Weights of a small GPT-style language model, trained from scratch on English Wikipedia.
Size: 10 layers, 8 heads of 64, MLP 2048 GELU, vocabulary 8614, 36M parameters.
Architecture: LayerNorm before each block, ALiBi.
MLP neurons of a small language model. Each row is named by its layer, matrix (up: input weights) and neuron, and shows model dimensions 373-500. Each number is 128 + 32 x the weight over its row's rms, rounded and kept within 0 to 255. Numbers have three digits each.
A block is one neuron, or neurons of one layer that tend to fire together. Before each block is what it responds to, as a language model described it from the Wikipedia text at the highest values.

Responds to: Names and function-word continuations. Fires on two kinds of token: middle word-pieces of personal and proper names (Kenn-eth, Bened-ict, Jew-ett, Linds-ay), and function words after a modal or verb, such as may have, credited with, not about.
L3.up2031:125158118060148102104169162142112120138135112104124140089158091132158123158135092135104077174103094136122145124166117104140089143109127135175164094104165143112169104167089103123125087174115074188099139151124095107070119115077088132102140154098104150104128147102072132141154145152123138093114101102070153129076130130140074136192105094170113116100127184114134149053165146168085106106117

Responds to: Kinship and person nouns. Nouns for family members or persons in biographies, often the final piece of a split word: grandson, siblings, cousin, children, suspect, descendant; also "-ine" in Constantine.
L3.up776:123147111097199169180143140204076197185129146167104198120156111175189150115155143109137126063183122118103089116104136138107170132162156096126117144167170197104141156120153168163161134137108111176194125129113104091116088122104078075072173170137103118127122181128128103139185142139124106109110140163149071105197157054147153128121125121148116138113116106117063133128109134107127119134146

Responds to: Material and color list connectors. Connectors and articles (with, and, a, commas, or) inside descriptions of materials, colours or instrumentation, e.g. "tile roof with", "red, black, and".
L7.up733:198105124104133147138128155131197137140131085173155130154140160175141191155129182101132164124048126115160152085145170094158116151148097075117099150147140177135117144191099089156107075119051039129148116125169063140095082094096115090146128165088158128154083048107106120075172191130124097124107155158162171117165160096124162118133136098195110123119141180128165150130095146043152097159051
L7.up1237:143123104143127125190134106155109166148168155133110101144092141163118101151109156101121113093116127128169123165085089114165079102137151107107151158077136161122159126147076099160146101095102084196026151137141108167125099160132103120125136111165204077111114096085191155062143184092108195154106082101154193148105093143094108089080153132144109130096127144133135154118141255101095079195173
L7.up1249:148112148162092148135083115119147160164153092120186092164134158144189131150140120121127151056100124116117117087141119154113179178177128104056123093156183126115096129108117125128145103145125074155118112129152053112149128100137130081170113106108119101134177159142134088123118160100093104143115096108161150122071142116095137041122136151137127086146161124159109165160156195170129161167116
L7.up1695:185120136106185138139180111125132161163091147154179125130103166140175200143089136145137095080119164063164145112127149156093038194131087151114083073142138172140099147164076056139118083070094076173141108104119028169088158147101152158140111177100165103141119126172105166135126164114097107139164151118163176134153091111094144078108134164169077117084113101100162189167101164116100145154126

Responds to: Names and kin words. Given names or name fragments and kinship nouns just before a further name, e.g. Princess Maria, Giovann-i, his wife, the daughter.
L6.up34:181110148119145136182102150142132135105157122145149130151119127118096066174139108123074111131173112139116114123154109166121181152108081088153068137132117177119111123193111083207120115196130210111092167106111135128100115119151132111135181123094136128098103091131067131085143161175151197113148133191177130160109093123134135109099135130136149088115073093149132121152131134113174075153153
L6.up122:145127087085109077157150114167090138102102106145103147059154075131191211130105169128147123144114049154178133129124103154144135157116087157100156094160176180140097094127106125144117164162144154162146118138148146147117087176119142211128110147048137089161148136097091148152113150204144193166205075150171118206158158105118110130115093083112093134162097201144154123118159106140129162056122
L6.up187:187117133099134125081161159161141147131101039105137126142128184089093110143083121157118160111101111065104121132102177201064131095082122142115120135141127139096096066101112149093187134100132093162095089141127181112116097082106154102088146160051087148133158151097172124124140131128124149066045116132119106197162123166105096150134137092137169077099110150159110120133206147131141133104129
L6.up268:136157152099193085161112168188118128080093124198137125155114075144123118159090142150136143144142137163129111142123133157131146090201087129033188149147153157144169142150080143157115115129123153131135107096196092164123108125098063108087136158070122048090126102069073089137160143148092111185125131130120126162145093098132129166104108148108130110090125140179145153144159150116121140110088
L6.up490:144098110112097114123090151132151109101127060102158179103111127113134140166117194173141144104156133078103152150135056097108144142097123152135104093118110142171105078097154133131162116085188144140122158125143149141113123150113106033067112175112101158135110140099092109178157077085105131124139116106110086153145116143127140068128218141152141114187104166147125114129170118112118186128064
L6.up575:086170154111095092176186131102147146181121115217153134114101167152136121138160117045136126130137059143183107103158155116128114171155150162142115148126154120081121224131088107141110118095072081147052185173126145171141094114151059113051190145080133123123088147146111056136120172082102123101147166137136148147143099096126114105129141143114131117099118217148137097189145143114139107125095
L6.up646:120150134128152213153164145145123142115118076095109118034098134127178078148163138180107132109084086088090194162132164110113059094134157185135159151165179126060148108150120123085152164103131104139091105132106089110122125173065059086096125111067125092117108161113104105054123141172109136126136099173127127110122133138084106186129188217104155123165155101098132074184114056119137141126161
L6.up699:159141159083094121127143128116159171146108079161125170135134121113160180215164106109099117209133139160136169139151119067097131122152071147085127189159116154078117109128089119059154125161162123133057140104087138226116107171101156100150125168078148140131100127098104139096069133130152114166146093123103096164141134109145084146170109144076081152074101164065141138090155159076140120124105
L6.up805:114177162101088107136165130134177178139155131160115112125145110197151131139076130139143124105164097114098140103157200100129125181182134121160136105124143147145132128199127077107167139117060136152100110163136106162199134120115037169090171141098148094105131160125140131140106119149095097124162155133121139126153045096121105115137112147129184110152094197134151112150061150085135099130076
L6.up1027:137122100124086170170177184132148155126211081140108097173143107153114122129138118132122090186103119124168171076148143122049099131112086145081157154193177151108098181126154118106167125154190091177152083103090103094159125132126115067132133157091133065136092167139080093165120135138115108120116109085098186105156126054112109144099114125143050085138134094115173139144191114137124117124173
L6.up1069:136130151047123142104100151131131171075098172128126132168151100174209146158120114093152107169131128159134117116183130087049128122122097118093134088154143166077116108173163143098073151097106119205094121131129068138143151163101078158121156112091146222107120183103159129089102121142105192129168106116110110176136134052097097100158129148130089116081086204088163135141124155113115138156143
L6.up1109:094101149161165138094146098162133203157140140159130146116115156158149151123105151067160128145111173150053091106138167160160101061137121133171090109091165151135126132119121153074116098162131110122078173125142149151147128139135129103084135129131135136162133125168089091147137094177115153138149112125120154079154139073129158113156121104155134219106107138195070159209182101163164146138127
L6.up1207:153132104097134155135152178178132124130103107110086172150145143126151127186159095157086106184120142105129081191109134067079054126174103135106131137161107105115115152135073112129134202124105162086136158102123098155126100145105151117110141120057182106129121181067114128133150121165110135147158170173127139138142147085132080127166159114132108100113080181151183160123103086131059176059156
L6.up1238:122104125119163168103151104233163102132099115127101123148124071175147147136088110132117166174154072089145099153112155102120064143129115162068109172103142135113138126091076180186190141187113090149124152166118107148119105124127150121145158106087125074161112138060138103129167110125176085123080149207139180163156130093097200159081157142166085154119060151086124160122122102121134118164135
L6.up1797:093182128139148084124137129203106126116136138180139163093148106131143106137152213073125157129141167124124072128193120137138120144107125117147124163161112142108128118162081137124111106143118164190078143136150128127116163131118148113134127082096172091112169175110133101127203159102115118129120156078124129125164129114146086064178103130142102138097045133122164168141133159102170183105136
L6.up2039:123095143083179106164114087139167133128084165180115126149173140067138142128081175168148142159111096166105135148093123122073077110139148093096131111167133157124100128123123130152109118129065134124116131084095133103181148147109148166127100120144225093143150192109121156098117141132157113086126092155115139128138183134113080135177123145179110103182064150115137123107068114144181144090128

Responds to: Given-name completions. Personal first names, or the last piece of a split first name, before a surname or regnal number, e.g. William, Louis, Georg-es.
L6.up13:133156173076168086100116105155124077113126154178135096117077091160192130136155088119125115110162089143160215131140120089167066113150106152090178118111113131119158156131011120138132160170115108182110149152109125167062170087124128060178135195128123148099135119148159158165119093150046133134091071108114189189084088136129116101119147086102087062079121119182169129101101149093155131112128
L6.up52:112116136165197134150087093092170173101124149149139112148133150184122128164117121113109174172132133121130131107079120136073144131176088118093115103102097111125127175144100155082081084091085099120117114112142154141168116128153103116139145137090102154073085151081104150145160129062149139184106121168152133153117118108128124051113133183099100065122129156199131123149162072068186169110093
L6.up570:192081088076140120119136112134157152108139125147133158148119175129175170146119137173079063101161105069113198112178220159121144099129137115163209177129086165146135083159131088129160127131122161117113105169160118060112088095151090124100142188109122190124093165099090137113120109187064173116128080117110172193129147105124085141193106162110111093149112153085091171141129162087107081116070
L6.up579:116110157109135119181077157160186101108123133142092160142146117163164157162114092153084086221134070115146164133160113106122084110163111154143115082128154108149119151141093126152110140132101113155105089127115098141183127136080128162104172098064164172153106166092129132084144177107146137107145089190094145135101143078123125154099095196112084086105103114113163089131107143072123091172102
L6.up644:179113106065137100096108103162217147094121103116123101151184169090123098143136089152152134107119055102116168131180177105138092105101095141120111149140128092132088051128150125155095104085108144166140162097146088136071134100124153046115130115144150132082123168104102175075124093109113124136104118096086164164177158138125108081164170139166133111104132170137188153173106102147152133121141
L6.up692:174064147083127079175048147136140175044063094126144033102182105152123188127085168139100124116126114115140174218214159091103100150171043105100071111132122157110161128114113045131137148107117120146133124115158051130100097104111140112133140138114152122090142117121163133080098174111087180105118114135151182139165141061138140130110134080114114095127102149066132118196084152116134109163105
L6.up720:111140115094109118153146169082174142144146108117153140131096132135183122156147114119105132136164083174150125126172182117178083176163123209188141126143150145116115095133051100120120116082104038169053147136097129119149090130113171113092170077083103113142077126167107142120157196075126163129130148103113109160162128069097137142131152138093157119109124162174139129127113099095090147108076
L6.up1009:109121092106136096166040131171121131152119193092093089085176082107164105143143198115101140083120132092118149097085136144071107068159093114069144096137170167128131093168094114133108170143178113192087112101158062112146093104090138157093168135110168118137121146180106139125052153144123122074154103164132120143125108175139150125146140140083110135113151151129190173171158135074127159148135
L6.up1176:126129068108125161112143141068105137151147120130174076127125119190085106155078158117162111122149150104130123131173159087177118106128083121087115151121144133098106177107104139124128147148115101138143111202129105144078113142116096101154107140054163127117149084143126108128163244147170152157156145134060129206132087097129095190125131124102145100167150091139161164127105147065115189128134
L6.up1329:089156150095103150134108141105101103069116132130121122144107150197109107165119100174062120102126121178150218070123117129165114090152131180162122127129144109063145125103113109130164131081156028193144136182104067145055118166040165105100129159099111143113134095124088142105149160110199141092112132148142094130141094143121164192158180158112096107144137125074156132141110123156077086089071
L6.up1333:164120116041222112131118139172185190179192114127096105140120162126129108143149186111072120088074143090178149163119134099105176074189119136126105124143126117102175128141080132095162114160099113170176092131130146127108074108118154123133161169084155174114069129143133138132078134195125118176140115145184106144109097055121066162124167182108142087120099106088152184176154129079160168075132
L6.up1667:139121061158139113171132102180123068147070119133144165191122118143116126136173164162110033152127119153135138150148130042164155099133122130088122169141103154104118197117125149153146131104136202214104095094099094126123117106105166148153120153108105113150135142125148097121142107118180150107085091124120113184078142145132110118178142066186080174050096169110125195141096168186132132134129
L6.up1744:152122137127222132075121120085122071145107133138109155146117124151106132128131135178122137155146071084140121129198129079098112054155129205099174161131115137159178128116117118193138096112121117175113136176128112096133117107157077101101121132111123141073096131114086080197175193121077164189191129163144122178157115132122112134131137164115090134092160148070141132140137136126095155102127
L6.up1803:126174127093107150148192131106129134187072112140092121162114160163144092158143219066143106158142122162111134130142080080114114138165127172121124128142128157101137184135121093128073115115161107165082166179133123183119102141110070148099160115127178115088084157142155127155062095104093120120142119119139125175119114081139091124160132125173105072062078181170087103153098133116153106123090
L6.up1835:179128093078154136110101140159099183188115092081047172118106099137142112128148119106161116174140099153145138153157113123123120094171126193163205144128123165105154082109066097126151116159147073158116145125088133089172094150132200128054189137055169151144116135158116064121181164132097126139121178179085099166138080153108144104149112176107078099128109173121197178126138111098123161116161
L6.up2014:132075171179179120154075164119122113101131128094094134075107178083215113121135130127164100091130126128150111092194146096154152128138109158156175143102152161092189168146112124177115145186078089158131163110107118123117137132154099169112132015095140168139183077106107118038085101084155106173130137118138138119210091113127114082077088157104137140102093120089149154183168188126125121116036

Responds to: Materials and colours in descriptions. Words or word pieces naming a material or colour in descriptions of buildings, rocks or animals, e.g. blue brick, fieldstone, red stripes.
L6.up175:135129105109095152051148126098109089158163116174113233147135118172097152150195156072066132101062087115171131098173143106167137118149122092091177131174104151064122108138065122149098082107133062122118123163182054117160131108148121175178153145116126120123101155059113131116144121168084126081169119162160191160126115077122134146134158151107114105158122132086158130172164102104122119156133
L6.up195:126067133163137111119160084159167107031096139146157141117108157124101129151054103094160140061181077110136115126079106070131120144133101131149093097154203102146144138134083093161125140149130078104110131130205121146139079170146085046173150128154149109177146125134082153103135146126103160110141080091173135144117177148034160139111121062121126127109117131134121097115114189115095165128182
L6.up315:179203145113157120151157119182173147146137177139130161155174136085133097147095133136119110064147120066098112112183146140127055151127151132112126133147102081090179131148115130118146081126120100130148114086148112144094152095137117096098138140075156157144064144125098128104112163100093105101127147133172171157149111171127125056147166183195117096114084083117136147139124185147151153128160
L6.up331:136165164168140136162049125123121113132172144132123128111083101135212127154115126077188153104087143102144138143132076116139084130147123166134124129097111082146124191163114107082135121142137153144083139122120169149151117189134113108130129119098149100135163114137111117123153104087107086116172125098099205084139125092145143111177165143144140077112128137107143102134092165114190139184124
L6.up384:140197129133095114094124150106081189150168098132139094138124116138087155144179070132124118105085122119134118081150137117100129104116132112143114197119087231139151133212103113127151045138115063134106156117150124142134094145070141131155108093084109099126117085136096098136090167108128112136088107152146200188094121155139127105193116153124098153128138136214147155111161158101184114133105
L6.up674:125113108127199106106144120112104151163082130093069143175131194122128196142173087157107121143055144121117100111152127148159123116141157105127161144067126108131126155151115093103113083092152110121136116139167092155160119131135135152145120103148078182144098078091133078158120138122085154166148126135116158193114130107108106083111114136090132104079154139138163153121155161106182209135154
L6.up710:135088163096164119136186184132086114131161116132147115131096153152126180157106133153125138075118146084116124104169142143149189179089150100179151123133120174105165125108155116160100132101089131103119111159154111166061138170117112146144177162145177065131144118095105165080161156093139110166128138104156132168155095085066104115148170110148099085121138157124119111114090153123097134186136
L6.up847:150174092110116116173147126118174105107144172146143176160124136159129104142143141109100162117115089095108182131129111119156080185168127127148121129153161199106114113146096103136136084125097084119163100091205131159132090107062059140142096145080144118097121116140114140098042142169149129137165115129153124179144160104132133049175113115108097137124120106114187162173128104066100086108166
L6.up925:153123143141095083071063112158105144101147131146204100150099167158169136183110107134185106044097133078132120102089118136097122173150174111180107128115218118100135118131112189110157124133097087121100154124208106097153130164075117067173120130210165127139113098099166189111029067137085122075122053089142158117163092123054137100102099113114106119128155144153121147129098145143150149197112
L6.up1086:141080119165097104083099096171067201144151080189129087131122131067128104137207134146118118110079116118126143115107132171149133109185142097089126157160104149086143154112140061167161000125161117128118120134140076135099129076106160103117148124155149108136142048117063156142090165140166153116129143132161187121080168107107117134162109148142100097087165137108112099136100150130111176130118
L6.up1203:142125140135197142208138129097104110120124148125099105099126164128083145151106120145154141144086135101138224069087088109107140203160120116107123107163126161135121172150113120131118105107122087115147146129168116193120161139114101124141157114125134163175126112134100113033177203099157145110131129168135092145156133148125166130157144082093168119138130136126135128101167117130112102101092
L6.up1393:128091133132142153152138131143156158059119062085178129115150106131130133152092105134087138109140103121152144092148175128177149147129076157086133081192171095123100091103103140143132116106066080128188124155163126091124169140170119081101117103131119153108164148172126104104131122124134152111122156114161185166197116124091172119112147100180197135096186148146054137123096144182133158168158
L6.up1605:147084098147109110102150070123111136114161099152193128116134151196123169122104131150078155115091129083120165116131089149152140125137109115160181070118138135113138086139126130112083112080136136137166199129159115140141131023126098082075160117119097072163126088129126107175092167172114161074120169157117143107151158154143068104118125185152096088140068144123118122141135149166082186167105
L6.up1724:151120123105121118110068119111128130170160064164095127118146213142091111141135121098162103081105066112116164096129098160047132146114091150110062100120141105136173109236152137110151146146104106157115135131118121207127142125124121112138166111159166198115099133131105145122154137117134113132140132135158211127149119169147132104165160086141134119121178157144091109113149144108208145151117
L6.up2009:122144140140088148165111090094131167103225068152097144157123194181117154160143188109091144102071125113116140114160085085120129171146095130173124121140153087088148136176097147129144022087117104131137118123116141130073155115117098117122188098118084128117116162128163091141128104136144133156125114156148197113199123099124126112098108163172155117129143078139118153160153153169099183172108
L6.up2028:115168108103136118124101131122133094151143111171090117201089155141160162164101136124136042095080129092123120124115163102172115119182104122166147136082172127119151146139095159159126061086173147115150160084148015127118087087098119084166145141132187147108099090156168131113110169167133125118108122155122184108135143141093114071174085110094110155103132164188089130121139132144123180176132

Responds to: Physical description and composition. Words and word endings in descriptions of how something is built, shaped, covered or patterned, such as doorway, covered with, constructed of, stripes.
L3.up1128:167166160107151166148111079120153104176140169141124115164119146139124158109074113079124092102109149076147135155146115162095074132114118144162142142165133109126150118156089059162105109135147061145168166132102097134111132086119142151140174118104184130177084108114161150133092181100110056112091143113162145093175121069129138110125144200122100112123142119082174119152194177130066175126096

Responds to: Person first names. Given names (or their opening word piece) beginning a person's full name in tables, credits and lists, such as John, Vincent, Robert, or Stef-an, plus role nouns like author, engineer just before a name.
L7.up193:115152027100185116150178122160119185119114133121157043130141140151242150179140155103102139142155128106081134096212146049078101102143159132100126081127129137147135135135081091131104021155120132154117124128150057105094152108071083138118093103113111160125129157148068074163142169153114137173139110128122127152143118082119122137137163143139075126147134148124088185152140146104130229111135
L7.up548:118106142076163154156134102146152198063107124130068125113106105153117151140166203171108124161153124160142108127209132156061138162135123119134129116112102132119097145156107088156135162150123109183119161064111096130095103129146112104129174128127123109072077137141097105104113126087125130169130142114121117191085086107140124105126159094159125131165044091152163167156106203160168167076088
L7.up1030:145115058127130139151126069172117159141116166082127083109132108113141167170163140188126111106084136135074137101167125119161068133123119170047167117199145181086151107124107142078131131143130077252076127144107078157119082151095118147125158096079163127102113127145071122103159178071192168137112157078173156184112070121139138146095190159184145098118111140101139170134119169165131136081077
L7.up1271:146110130049112112131097108140084126132090074155164142148130119151156122153118200111147094150119108094122198081187149131099112113162116132123150094154122116142205141157139103117111082170107113180138177100149109099091091123112064167179092164139163174079143127134081040109168135120089146084129150160094120146118141122129115157134115113142123133092117114153090123140168140097120151165158

Responds to: Appositive before a name. Nouns or word-ends right before a person's name, mostly kinship terms (daughter, mother, wife), also titles, professions, and table separators.
L7.up738:160112096121178104172113152108104175115162143105064111227112122160183144163128170100120121096107130127134138163180123109162086071184129157115134178138135109142120122130049140105131154062101069188095132184108156163130084130110042134148169081106139091174089127158179133148070148133081156163133083158141174180161133064133127141148156141171106159101132193138081179134122143133145098120068
L7.up1044:144142105166200133066172145216127118125115077136149146075104160123138113188146134153185120142148135117058130092102160105068091156115105154078125073094175196095154160132102144150135085100143170127139150152146139127113108131128083078122108085099066087108119107103096133180162126119160175089141154119147095085148079105107133108134118111070073154097124144153118145143159166125171168108180
L7.up1654:175168079095180181097178116156158121074141202147095171137142137180090142115139151101130168170129180098137160074147089102098124144103083072095150146179103124127105122095121069153128107168115141113099117145127154147141111142135087122126073137115102091068140069108037087144163170152097137119118101114185113157128122135133140143122128149122088137172126125098187151142081103109139146081125
L7.up1854:097122075129110134100113088222137199095178146104124110154137120102134098146111184112161139113159116119145137111171135121180094122158113158159112113133128163130088155141135132119125139096106154158120163081118176128100128121069136104113198017151122134104115187109126171138080125120168117101071107161151152098155138130169152122160145094172067171135109120104161186152096132173171104088118